Part of a small language model's weights: MLP 1536 GELU.
MLP neurons of a small language model. Each row is named by its layer, matrix (up: input weights) and neuron, and shows model dimensions 0-63. Each number is 128 + 32 x the weight over its row's rms, rounded and kept within 0 to 255.
Before each neuron's rows, "fires in" lists the words (lower case) most often at its 100 highest values on Wikipedia text that the model never trained on.

fires in: "and"
L4.up1396 [158 163 136 188 125 132  78  78  83  76 100 147 143 175 157 163  93  73 107 115 141 136 102 137 100  66 174 127 131 119 124 150  79 196  91 134 143 117 100 124 135 165 143 119  94 121 169 147 123 164  95  94 106  68 164 128 179  85 118 128  62 120 139 136]

fires in: "under", "by", "to", "of", "king"
L4.up88 [ 72 132 149 134  83 171 121 144 110 111 146 180 118 135 136 110 144 124 158 107 130 138 164 146  23 150 129 120 115 152  92 170 142 205 145 145  71 116  63 129 232 149 128 133 108 100 147 179 161 162 131 132 142 104 185 127 164 117 119 114 106 110  87  97]

fires in: "all", "a", "one", "two", "of", "upper"
L7.up719 [107 152 121 155 102 140 151 162  66 126 202 136 110 148 121 154  65 125 168 156 134 107 120  90 112 129 161 138 107  93 218 149  71 193 180 147 176 128 143 167 165 103 104  88  76 120 208 188  76  94 137 132 138 115 125 170 143  69 128  79  76  92 144  97]

fires in: "and", "s", "early", "most", "social"
L7.up971 [ 81 114  97 148 100 146 129  87 122 105 172 112  60 165 123 105 128 116 151 108 145 143 173 114 106 165 189  91 140 107 211 137 130 138 165 132 124  96 130 129 106 189 180 200 142 141 102 106 148 136 154 104 164  97 132  95 198 126 115 135  46 123 109 183]

fires in: "on", "as", "hours"
L6.up1188 [103 125  80 181 101 138 105  88 150  75 168 138 111 159 102 138  89 143 137 101 126 171  97 130 120 104 140 106 103 132 137 136 154 131  84 101 107 131 136 149 104 140 164 121  71 126 137 201 191 143 183 111  87  83 121 139 124 155 123 127 176  27 132 103]

fires in: "in", "on", "until", "since"
L4.up1408 [193 182 159 179 141 141  70 140 136  94 139  94 141 170 142 146 107  77 110 107 127 142  95 119 101 105 195  99 116 134  97 210  79 136  63 130 163 114 127 202 115 162 144 135  66  82 135 187 143 154  90 113  79 121 155 112 163  70 112 154 151 112 127 149]

fires in: "on", "it", "after"
L7.up1035 [ 86 151 119 132  94 134  97 111 150 117 157 163  45 118  79 142  83 110 128 105 152 118 124 162 158 104 146 158 146  79 111 161  98 203 131 110 119 123 177 122  98 127 137 130 124 132 116 152 101 126 105  86  78 106 114 116 193 175 148 181 185 152  86 138]

fires in: "a"
L7.up372 [117  79  78 156  83 132 148 130  68  87 134 163 103 152  90 109  91 100 139 146 103 142 113 131 150 143 112 107 128  70 113 155 120 171 105  99 147 111 113 121 133 140  94 126  75 135 125 187 161 190 106  74 149 116 123 111  98 142 108 168  90  86 126 123]

fires in: "to", "would", "could", "will"
L7.up250 [108 113 181  48 144 181 112 151  56  86 120 168 151  84 157  68  86 102 183 169 157 109 179 142 132  99 163 136 167 158 138  74  61 163 138 131  98 121 137 122  80 110 156 146 161 140 119 118 159 156 146 116 139 123  89  79 224 132 115 166  70 122  64  90]

fires in: "as", "on"
L4.up835 [122 133 148 159  79  66 156 120 157 151 150 107 193 115 103 192 102 195 121  82 166 158 165 146 120  99 170 121  80 105 159 103  85 152 130  96 178  61 182 120 142 106 141 115  95 150 152 160 132 190  91 151 149  55 136 133 176 139  97 106 166  75 127  77]

fires in: "was", "were", "joined", "the"
L4.up1527 [109 128 132 126 137 114 160 111 203 124 119 156 113 137 104 115 131  75 147 181 150 151 177 130  98  90 133 140 134 109 180  94 104 211 135 171 131 163 142 136 142 149 125  88 158 120 159 112 132 184 117 100  67 116 123  71 113 144 113 140 102 149 105 150]

fires in: "the", "and", "he"
L6.up409 [108 145 143 160 176 111 147 137  71  96 118 107  91 162 114 148 151  73 164  99 168 125  92 151 109 119 151  96  87 178 114 139  87 127 135  82  83 134 147 121 121 149 118 106  94 162  79  97  99 187  99 166 143 149 172 101 168  68 172 146 122 110  89 136]

fires in: "a", "were", "are", "was", "contains"
L4.up382 [122 109 111 154 137 143 128 149 125  93 175 120 139  75 131 141 130 135 108  61 170 115 145  77 101 106 145 132 182  79 135 151  91 131 121 152 113 129 148 163 164 183 142  94 117  72 147 149 141 188 100  96 106 177 104 135 157 131 187 126 113  83 135 170]

fires in: "he", "was", "been", "she"
L4.up1113 [120 109 112 148 108 115  85  88 185  80  98 149  77  74 205 124 122  98 147 152 100 155 131  52  90  91 102 195 103 197 213 133 143 128 126 171 160 158 155 125 187 151 152 134  93 124 126 154 171 156 125 124 131 109 150 130 121  87 155 105  71 105 123 132]

fires in: "the", "allmusic", "los", "all", "many", "these"
L4.up606 [ 76 153 153 147 166 117 120 115 174  77 143 125  91 166 126 172 131 104  75  98  61 132 137 118  95 101 129 198 141 135 158 119 109 199 188 116 139  63 137  71 184 119  81 105 157 135 180 165 117 142 112  92 149  92 122 155 127  67 161 204  61  76  61 133]

fires in: "the"
L4.up195 [110 157 171 117 159 109  93 167 116 129 137 171  99 137  73 133 104 101 167 214 103 123 185 136  84 144  77 108 171 118 203 134  97 203 136 114  41  63 170  77 124 168 124 165 171 113 152 120  82 130  77 111 175 106 116 117 150  97 134 132 122 111 128 108]

fires in: "in", "may", "november", "october", "september"
L4.up770 [133 108 135 131 130 132 164 112 193 145 128  79 144 170 141 179  86 131  96 133 144 190 137  90 151 133 171 127 155 196 113 101 135 118 143 132 149 111 133 205  90 124 129 111  90 138 106 158 151 144 140 113 105 120 143  69 170  65  58 173 149 163  86 130]

fires in: "the", "in"
L7.up576 [139 200 123 134 151 159 147 184 129  64 112 130 101 112  94 149 105 141 142 156 130 110 136 174  75  95 134 118 107  68 119 149 120 151 136  63  81 130 141 117 118 140 157 166  88 122  77 155 166 147  73 145  71 112 110 104 145 119 147 155 117 120 110 118]

fires in: "that", "hapoel", "each", "a", "this", "which"
L6.up1201 [ 49 151 142 130 114  99  88 139 121  78 142 142 126 126  99 105 112  94 109 138 119 128 145 106 112  35 141 138 133 156 103 178  82 180 112 108 105 166  98  94  98 174 132 191 141 140  76  88 116 153 115  92 134  95  92  84 169 132 170 105 127 136  90  84]

fires in: "and", "multi"
L4.up1447 [110 116 133 132  91  95  77 118 103  71  84 152 130 150 159 136  93  96  99  61  46 121  97  82 111 163  96 152 115 171 155 100 140 142 140 125 159 104 114 142 183 118 144 161  44 150 143 129  96 189 100 131 148 107 130 123 143 127 133 156 104  96 124 102]

fires in: "in", "to", "shot", "lot", "at"
L4.up1012 [ 87 155 100 140  97  98 104 100  64 169 111  99 116 157  94  95 144 125 132  91 111 202  93  98 105 131 165  99 103 143 171  94  89 124 104  94 167 122 210  74  80 134 170 174  95 134 152 180 124 143 142 114 186  94 152  71 134 182 117 134  96  85  78 127]

fires in: "4", "2", "3", "8", "1", "7"
L6.up646 [137  86  75 202 163 152 100 151 157 121 128 144 155 158 145 134 136  89 207  67 164 126 153 101  91  66 128 118 133 106 132 179 109  89 119 173 125 143 186 121 166 142 160 120 142  60 155 158 133 170 129 130  95 145 111 118 102  77 142 123 105 103 122 123]

fires in: "on", "in", "after", "until", "to", "about"
L4.up1092 [153  75 142 197 133 147 103  80  59 127 151 154 157 154 142 168  33 103  86 102 114 113  87 102 117 170 166 165 100 118 142 143  85 146 101 116  92 120 114 126 124  96 148  96  84  85 135 200 111 152 158 145  87  63 129 130 209  85 124 166 124 157 125 116]

fires in: "in", "near", "during", "of", "at", "north"
L6.up151 [154 112  88 159 131 178  88 105  90 122 143 130 204 115 116 102  70 131 126  75 160 160 106  81  77 132 131 131 146 143 132  81  63 103 106 179 142 154  97 155 211 116 113 106 100  94  93 157 158 192 117 106  89 112 134 121 124 111 162 141 107  83 115 118]

fires in: "in", "the"
L4.up172 [140 144 122 144 138 165 118  86 107 128 200 149  96 147 102  91 100 125 106 114 105 125 109 125 172 119  97 201 107 214 128 115 165  85 153 157 131 126 132 183 133 154 111 142 157 107 132  93 153 142 130 126  96  84 157 134 196 107 156 152 147 141  97 138]

fires in: "he", "it", "that", "this"
L4.up296 [ 75 125 135 101 107 142  95 130 128 161 134 132  61 179 129 124 136 105 170  88  33 153 112 118  84  86 169 124 182 151 119 171  87 143 137 153 106 106 181 103 111 125 169 122  81 163 150 130 156 127 122 122 188 149 176  84 157 110  98 133  87  98  75 141]

fires in: "to", "and", "or"
L4.up1457 [ 59 136 125 112 109 118 110  95 129 160 157 155 144 129 131 128 122  80 197 132  79 131 177  99  74 150 175 170 147 182 123 149  85 134 109 119  83 168 118 113 140 137 150 164  50 122 182 107 119 124  96 109  76 121 117 130 137 142 111 141 125  62  73 117]

fires in: "as", "to", "at"
L4.up675 [ 38 136  80  82 147 125 102  90 179 135 137  75 160  89 157 120  75 138 115 146 115  87 121 140 109 109 108 127 150 179 141 173 118 144 134 142  65 147  70 118 180 157 110 122 129 129 142 146 209 208 140 102  98 108  99  95 167 151 143 162 101 122 128 152]

fires in: "were", "including", "include", "contains", "are", "except"
L4.up878 [137 137 130 183 153 199  84 132 120  73 159 143 125 134 170 164 117 109  68 108  88 149  88 152  76  90 119 107 130 157 189 145  90 128 136 126 129  91 163 110 167 137 139 147  76 122 140 167 164 216  93 150 168 155 168 195 133 159 138 141 131  81 129 102]

fires in: "the", "of"
L4.up1513 [148 122 156 129 167 156 131 127  83 158 147 159  71 102 123  99  98 125 110 147  95 103 124 101 124 130 119 126  80 197 165 120 107 124 142 120 122 159  98 122 131 152 118 153 157 176 118  85 113 153 103 117 149 140 135  71 143  35 170 204 134  68  98 143]

fires in: "the", "a"
L4.up1156 [ 97 136 143 143 120 140 131 105 124  90  92 111  87 157 145 190 157 115  74  67 110 144 137 115 154 119 171 123 132 141 138 112 131 143 165 145 102 124  97 102 133 186  79 112 108 120  79 112 158 159 103 118 125 115 155 139 120 215 179  66 132  91  81 169]

fires in: "after", "during", "with", "as"
L7.up1276 [ 94 173 118 155 130 177  40 155 122 116 128 165 140  96 122 142 107 156 143 147  87 128 158 115  43 126 150 105 143  76 153 103 100 165  72 135 114 101 191 123 160  97 126 144 123 131 162 172 110 169 134 142 159 101 180 112 113 128 135 129 113 102 120 123]

fires in: "to", "by", "as"
L4.up464 [ 53 167 117 159 122 130 104  81 150 128 174  73 133 116  55 167 105 100 148  89 133 136  83  91 122 105  92 133 148 155 153 149 130 136 178  81  58 116 194 132 131 111 116  67  88 201 140 168 167 142 151 118 131 112 157 105 162 139 161 120 172 111  63 181]

fires in: "mf", "4", "df", "1", "no", "2"
L7.up103 [ 45 123 133 140 118 126 102 109  95 115 126  64 188 157 111 166  93 104 136 145 164 111 106 113  75 114  76 121 167 119 117 152  73  86 115 127  68 101 113 105 142 172 150 138 130  74 116 127 119 145 155 148  39  94 120 129 203  90 130 149  78 152 123 116]

fires in: "the", "to", "from"
L7.up135 [ 57 118 128 144 145 165 123 136  75 123  90  93 103 101  91 115 120  96 114 132 215 147 190 157 148  95 161 117 109 102 137 150 115 115 146 107  84  70 126  87  98 141 169 175 113  76 126 103  88 178 128 128  68 128 139  84 133  79 119  74  98 166  72 160]

fires in: "in", "school", "was", "held", "at"
L4.up1069 [118 189 111 142 146 127 110 123 122 100 116  88 101 136 163 124  76 141 201 149 121 173 107 152 116  96 131 101 118 117 187 147 108 148 110 109 106 116 164 164 160 148  86 165 105 115 109 135 196 160 119  77 124 167 106 117 144  76 153 187 115 115 100  95]

fires in: "on", "de", "of", "to", "du", "in"
L6.up1334 [124 195  87 100 118 103  41 133 124 150 146 161 121 147 175 103  99 157 124 122 131 133 106  95 146  99 176 112 179 160 137 127 131 174 111 104 112  73 143 170 131 128 153  92 128 109 137 140 147 157 145 113 133 127 144  62 170  81 123 143 143  67 118 140]

fires in: "the"
L4.up899 [ 79 147 125 114 142 135  85 116  88  73 171 149 118 133  78 148 124  82 106 140 163 102 156 122  72  97 150  68 122 105 134 141 115 219 150 121  73 120 144 146 139 114 158 122  92 175  96 155 187 126 134 149 108 168 153 198 164  67 152  92 113 140  83 101]

fires in: "and", "than", "of", "several", "to"
L7.up1202 [122 142 158 120 139 107  96 107 102 133 165 132 108 143 151 141  94 108 186 137 104  98  94 157  93 102 114 132  97 185 164  99  96 141 163 126 128  84 155 200 143 134 128  91  77  81 161 175 165 128 134 177  80  87 124 151 174 119 189 105 112 113 100  98]

fires in: "at", "of", "in", "from"
L6.up917 [114 137 125 127 167 111 112 124 111 130 104 188 130 126 140 133 102  75 158 148 124  90 120 149 126 185 126  63 109 164 106 159  86 172 108 129 108 138 145 113 192 140 107 174  84 118 132 147 172 157 114 131  88 126 169 143 162  84  81 165 103  52 129  69]

fires in: "for", "over", "and", "as", "forces", "than"
L7.up802 [ 86 127 103  87 105 150  28 111 124 140  99 104  93 164 161 149 151 113  77 120 171 151 101 157 110 109 153 152 128 100 173 127 137 175 179 137 109 145 166 163 118 143 143 128  74  67 153 205 102 146 133 144  45 158 142 136 164  93 139 150 130  81 108 127]

fires in: "to", "also", "can", "t", "who"
L7.up1292 [ 78 107 152 116  57 147  99 145 172  91 129 157  78 129 113 108 153  98 192  94 115 150 126 164  86 130 174 157 107 138  98 107 101 178 129 130 142 108 120 130  88 153 147 133  70 127 116 190 133 116 117 142 111  92 129  89 164  92 121 143  83 166  91  67]

fires in: "to", "can"
L7.up991 [114 119 140  71 101 168 143 143  68  75 157 102  68  94 121 113 128  88 115 157 139 165 183 151 121  92 159 156 164 167 124 126  80 200 138 104  47 108 107 126  96 193  89 116 125 109 118 170 130 112 177  83 105  78 127  99 208 110 126 151 105 124  86  88]

fires in: "was", "williams"
L7.up1299 [128 156 143 111 116  88 110 103 143  98 120 192 128 107 152 123 164 125 117 173  76 154 113 102 120 118 116 143 140 115 138 133 109 127  91 108 104 118  94 121 116 156 120 220 131 102 112 107 180 130 124 107  93 106 154 135 128  99  79 148 191  95 158 132]

fires in: "would", "will", "may", "did"
L7.up728 [ 94  98 138  79 173 206  90 162  95  88  93 176  89 148 171 154 154 112 178  85 133 161  68 119 132 101 116 131 156 111 160 126 129 128 155 100  81  66 178 107 129 110 204 142 102  83 118 151 195 146 163  81 143 175  99 113 124 126 135  97  89 141 114 144]

fires in: "it", "and", "which", "has"
L4.up552 [113 177 107 123 104 122 133 136 201  84 107 178 129 112 145 112  79  89 147 132  74 148 153  81  57  89 128 167 124 119 153 117  98 129 110 142 141 118 100 114 191 147 132 139  93 161 154 111 152 166 182  90 228 126 173  67 130 113 121 148 134 110  68 102]

fires in: "a", "the", "elected", "an", "appointed"
L4.up1315 [ 97 146 112 162 122  94 104 149 122  85 131 143  61 140 147 177 138 113 127 122 126 195 209 164 140 108 171  66  99 131 135 137 156 137 177 155  92  90 100 139 112 165 119 109 130 131 148 171 146 111  78 140 127 133 154 103 108 154 184  96 110 129 123 140]

fires in: "of", "from", "elizabeth", "to", "where"
L6.up1385 [ 87 110 152 113 135 116  76  68 200 157 114 107 122  96 155  66 113 153 151 109 103 111 119 159 121 103 140 101  98 169 132 123  90 186 147 159  85 156 186 159 191 113  86 169  94 112 148 163 141 158 116 101  92  83 150 165 174 141 143 128 107 102 114  72]

fires in: "in"
L4.up590 [195 181  94 141 131 121  90 116 111 142 104 119 166 200 159 108  90 104 109  89 171 161 122 121 102 125 245 125 165 151 123 160 109 113 112 130 149 109 125 147 160 149 157 114 107 114 157 136 172 172  98 118  92  76 148  84 183 103 140 181 117 125 106 127]

fires in: "is", "was", "be", "s", "has"
L6.up551 [159 146  51 156 105 204 147 187 182 130 178 147 117 104 164 110  76 150 104 121 144 154  78 162 170  74 138 136 137 107 194 154  89 149 167 178 166 100 154 115 152  96 145 116 133 142 108  76 178 114 138 119 171 118 135  75 152 132 129 143  81 131  92 105]

fires in: "and", "by", "or", "with"
L6.up1281 [118 152 165 146  74 161  74 128  48 121 108 175 139 135 146 124 113  82  95 171 112 106 174 137 108 173 123 112  70 179 127 124  89 148 170 179  65 136 150 117 198 125 106  91 159 100 128 190 141 191 101 177 102 120 113  76 151 102 154 146 172  52 127 120]

fires in: "of", "by", "in", "since", "early", "the"
L7.up1293 [103 171  90 125  99 144  65 108 104 114 159  73  99 109 138 144 153  92 110 106 168 128 157 132  83 147 168 158 121 151 111 144 119 122 139 105  74 142 167 130 159  87 116 110 132  83 129 123 134 125  65 145 113 155  81 110 163  89 125 114  90  82 134 159]

fires in: "to", "be", "in"
L4.up425 [106 111 115 152  84 126 109 108  89  63 103 177 153 117 176 141  84  89 124 106 137 114 159  92  76 127 166 159 170 176 154 107  43 181 165 161 125 106 125  90  88 124 163 130 138 162 110 152 156 162 132 103  77 105 131 121 200 157 124 159  90 148 137 111]

fires in: "on", "the", "under", "production", "not", "and"
L4.up603 [103 104 141 156 100 142 104 127 116 111 164 113 119 155 111 132 106 120 132 127 173 132 117 163  81  70 140 112 101 148  94 220  59 133 112  94  81 100 132 115 161 151  86 169 165 134 126 207 116 148 114 122  85  96 120 109 156 105 194 142 115 104 138 153]

fires in: "its", "the", "their", "his", "itself"
L6.up255 [ 75  96  84  83 158 135  82 161 107 105 160 153  89 128 105 165  74 131 119  96 131 138  95  90 146 104 121 193 159 129 135  74 135 161  78 120 135 134 173 145 148 125  80  60 121  68  95 117 107 178  77  56  66  55 102 148 150 163 125 157 123 110  93 154]

fires in: "the", "out", "a", "his", "an", "provided"
L4.up418 [127 122 140 151 199 160  82 112 113 114  88 187 109 131 122 178 115  71 143 110 165 143 159 138 108 130 123 118 109  96 157  63 162 111 117  81 100 107 160 110 196 119  45 165 102 141  72 105 147 125 124 129 142 130 144 100 150 159 104 137  91 163  71 177]

fires in: "of", "reduce"
L4.up609 [173  92 134 141 136 130 111 152 100 104 165 132 140 127 193 143 102 141 119  87 166 120 118 184 133 119 135 148 106 139 184  86  99 125 161 122 155 138 147 138 180 151  70 117  92 116 101 190 120 133 193 129 162 153 177 113 185 131 155 147 133 118 132  92]

fires in: "to", "would", "after", "the", "will"
L6.up181 [117 148 134 136  96  99 103 137 143 134 197 121 168 135 141 180 177 123 123 108 109 121 145  85 146 122 148 123 166 132 155  53  65 148 122 151  90 111 118 143 118 158 139  71 106 127 133 148 115 158 108 149 136  83 136  71 129 130 151 144 113 117 130 135]

fires in: "is", "an", "has", "be", "have", "are"
L6.up1486 [ 74 160  99 163 133 183 121 127 137  61 147 184  76 132 149 134  63 119 151 139  61 144  84 132 124 153 168 122 134 146 166 169 119 100 143 124 151 152 108 117 111 173  74 164 140 140 124 115 113 143 112 127 123 107  96 109 135 147 172 121  86 104 136 127]

fires in: "for", "of", "all", "openmindprojects", "by"
L4.up1053 [104 182 175 112 101  82  78 121  84 133 176 140  83 167 101 124  67 136 124 117 174  88 154  81 119 144 148 142 124 153 143 157  61 167 134 118 107 109 149  87 141 138 102  96 134 106 129 154 138 140 143 136 109 153  93 114 160 110 133 125 132 131  66  89]

fires in: "of", "at"
L7.up1133 [123 134 140 107 124 214 127 143 102 153 135 148 108  92 118 181  53 160 134 167 121  96  91 144  47  81 168 130 109 133 158  96 139 154  92 118 124 154 184 148 202 113  68 111 123 126 141 105 152 128  82 170 108 124 144 106 162 144 126 143  64  39 127 123]

fires in: "it", "s", "had", "was", "m"
L7.up265 [122 116  90 108 144  90 114 124 184 109 126  77 126 123 152 101 137 144 148 116 144 134 134 175 128  71 136 142 137 121 198  62 121 189 131 126 197 122 105 152 191 139 184 205 147 100 106 123 146 138  90  95  85  83 154  68 168 167  90 128 131 142 101 122]

fires in: "as", "that", "to", "than", "most"
L7.up263 [104 200 136 111 124 141 129 101 160 151 169 109  96 132 143 139 139 109 149  92 142  86 183 153 108 146 131 164 119 150 184  91 130 137 171 149  73  89 128 181 166 132  77 119 117  92 187 154 117 120 106 126 141 129 124 149 158 106 155 156 170  98 113 164]

fires in: "had", "has", "want"
L4.up1518 [130  88  77 177 124 171  76 118 141  96  92  99 141  74 147 139 121 149 150 104 214 133 151  75  10 143 178 170 168 117 112 156 115 126 147 100 147 111  96 128  87 181 166 121 108  84 164 138 142 163 103  81 144 170 139  89 130 117 180 192 112 127  63 170]

fires in: "after", "before", "had", "would", "adopted"
L4.up646 [127  73 136 159 104 166  90 158 133 126 133  87 153 137 133 130 172 131 140 148 208 117 168 124  83 133 118  86 127 106 171 106 100 173 190 158  81 109 119 104 134 140 152 166  79 124 144 133 135 167 135 133 143 115 130 115 154 109  81 116  61 104  95  82]

fires in: "and", "to", "with"
L4.up1243 [104 172 144 142 133 159  37 129 134 113 141 136 118  87 154 103 129 113 171  85 171 123 122 108  68 115 122 182 118 125 122 167  81 189  88 134 108 174 173  91 185 125  98 114 119  77 142 173 168 172 133  66 112 185 132  99 150 161 151 118 125 105  92  90]

fires in: "of", "addition", "also", "from", "according", "to"
L6.up1059 [116  88  68 135 106 187 125 126  92 109 142  99 128 145 145  80 116 113 119 120 138 104 106  88 137  99 171 107 145 172 162 158 114 123 113 164 135 146 173 138 173 123 132 113  96  68 201 131 110 159 124 163  87 102 161 157 147 149 114  86 105 129 134  98]

fires in: "he", "she", "mclaughlin"
L4.up163 [ 86 131 148 126 128 105  86 144 117 124 118 146 123 171 118  89 158  88 150 138 108 206 125 120  81  60  90 137 169 145 153 182 137 169 111 172  95  78  83  93 124 152 180 150  92  96  86 156 113 174  98  99 157 133 206  84 121 153 100 120 146 167 116  89]

fires in: "would", "could", "should", "will", "had", "gave"
L7.up939 [142 106 126 145 117 177 123 136 155 123 148 153 132  82 143 151  79 132  86 137 153  91 122  91  64  81 137 171 106 131 127 100  86 143 187  59 121  86  95 166 124 121 122 149 105 132 126 137 212 178 174  44 131 124 134 148 157 141 122 116 178 113 101  66]

fires in: "it", "that", "which", "there"
L7.up538 [108  84 102 155  55 120  57 139 162 103 123 148 169  65 167 101 102  81 150 145 110  65  75 121 148  64 141 106 158 182 165 155 113 127 124 198 177 145 126 119 157 117 196 101 108 145 132 117 104 196 157  82 144  59 125 163 147 106 104 148 131 155 122 109]

fires in: "a", "and", "according"
L4.up361 [ 97 133 145 124 152 144 117 127 136 117 111 136  71 158  85 147 111  80 173 116 101 131 112  94  98  82 140 131 121  89 158  73  76 113 144  79  90  89  58 149 129 168  83 123 108 159  96 152 157 149 145  91  89  80 159 150 135 146 137 138 156 121 123 117]

fires in: "and", "to", "that", "itself"
L4.up346 [100 171 119 121 131 140  86  93 131 143 101 137  97 140 173 114 125 121 106 149 190  88 125 158 125 139 176 109 118 157 122 170 159 153 146  93 104  74 131 101 184 147 122 186 135 103 182  79 102 140 112 102 125 105 128  95 184 145 122  88  97 124 103 114]

fires in: "the", "to", "in", "by"
L4.up1125 [120 134 103 162 158 108  98 100 102  91 144 170 121 106 224 170 101 127 128 121 128 179 152 115  80 128 114 136 149 128 133 139 122 171 133  64  97  94 134 107 189  91  79 154 136 131 150 220 141 147 115 159 118  83 119 115 182 136 156 121 107 146 143  76]

fires in: "of", "with", "married"
L6.up610 [152 179 119 138 102 120  56 132 133  30 143 192  55 152 116 168 159 105 151 101 127 108 165 121  55 125 157 197 121 105 190 167 127 191 156 156 167 162 148  93 232 101  80 127  81  85 133 174 114 174 112 128 155 193 147 108 121 143 128 139 123  58  84  86]

fires in: "and", "the", "s", "his"
L6.up742 [ 81 126 182 123 116 154  98  48  85 109  95 147  64 176 149 112 161 100 161 201 135 167 137 158 167  72  83 136 139 145 185 173 154 153 171 155 144 137  92 144 157 157 119 128 126  84  99 136 146 115 139 172 143 132 158 139 183 101 102 106 144 155 130 151]

fires in: "of", "discovered", "destroyed"
L6.up1136 [ 99 119 158 134 175 171 139 157 116 102 180 118 133 127 169 140  53 180  90  89 152 174  46 144 116 109 134 151  98 123 149 147 162 115 101 162 143 104  57  92 210 129 160 139 123  65 128 118 152 175 118 120  73 150 138 132 159 144 118 180  74 113 115  82]

fires in: "he", "it", "she"
L4.up121 [135 141 134 169 115 147  70  79  75  89 114 152 104 113 116 108 143 149  86 127 130 136 115 107  96  73  98 156 195 105 152 199 100 138  75 155  66 117 134 112 100 173 103  80 145 126 110 128 131 139 167 118 160  61 116 199 180 129  79 142 130 154 109  99]

fires in: "he", "they", "also", "provided", "this", "such"
L7.up1100 [ 87 107 104 107 127  79 116 104 121 122 156 133 115 170  80 150 142  79 103  44 165 132 108 174  66  91 202 121 123 133 163 131 117 108 123 134 105  54 171 110 164 150 151 129  92  73 112 118 169 182  98 122  84  80 111 118 119  87 172 107 167 103  62 134]

fires in: "to"
L4.up1193 [ 98 125 115  88 191 152 163 102 142  98 128 167 142 171 155 106 122 143  99 123 136 193 119  85 136 161  97 184 132 196 127 176 119 192 141 122 110 147 144 169 147 126 144 141 103 126 114 111 142 144 107 123 110 111  99  91 171 111  71 127 126  73 114 115]

fires in: "the", "cruz", "city"
L4.up19 [112 146  51 120 101 119 127 113 151  98 136  73 141 198 128 139 122  76 138 168 151 137 130 128 182 127 167 146 174 142 199 154 177 126 122  83  82  88 133 127 104 157 108 120 138  89 124  35  97 145  50  95  71 140 151 142 146 125 110 173 131  75 122 155]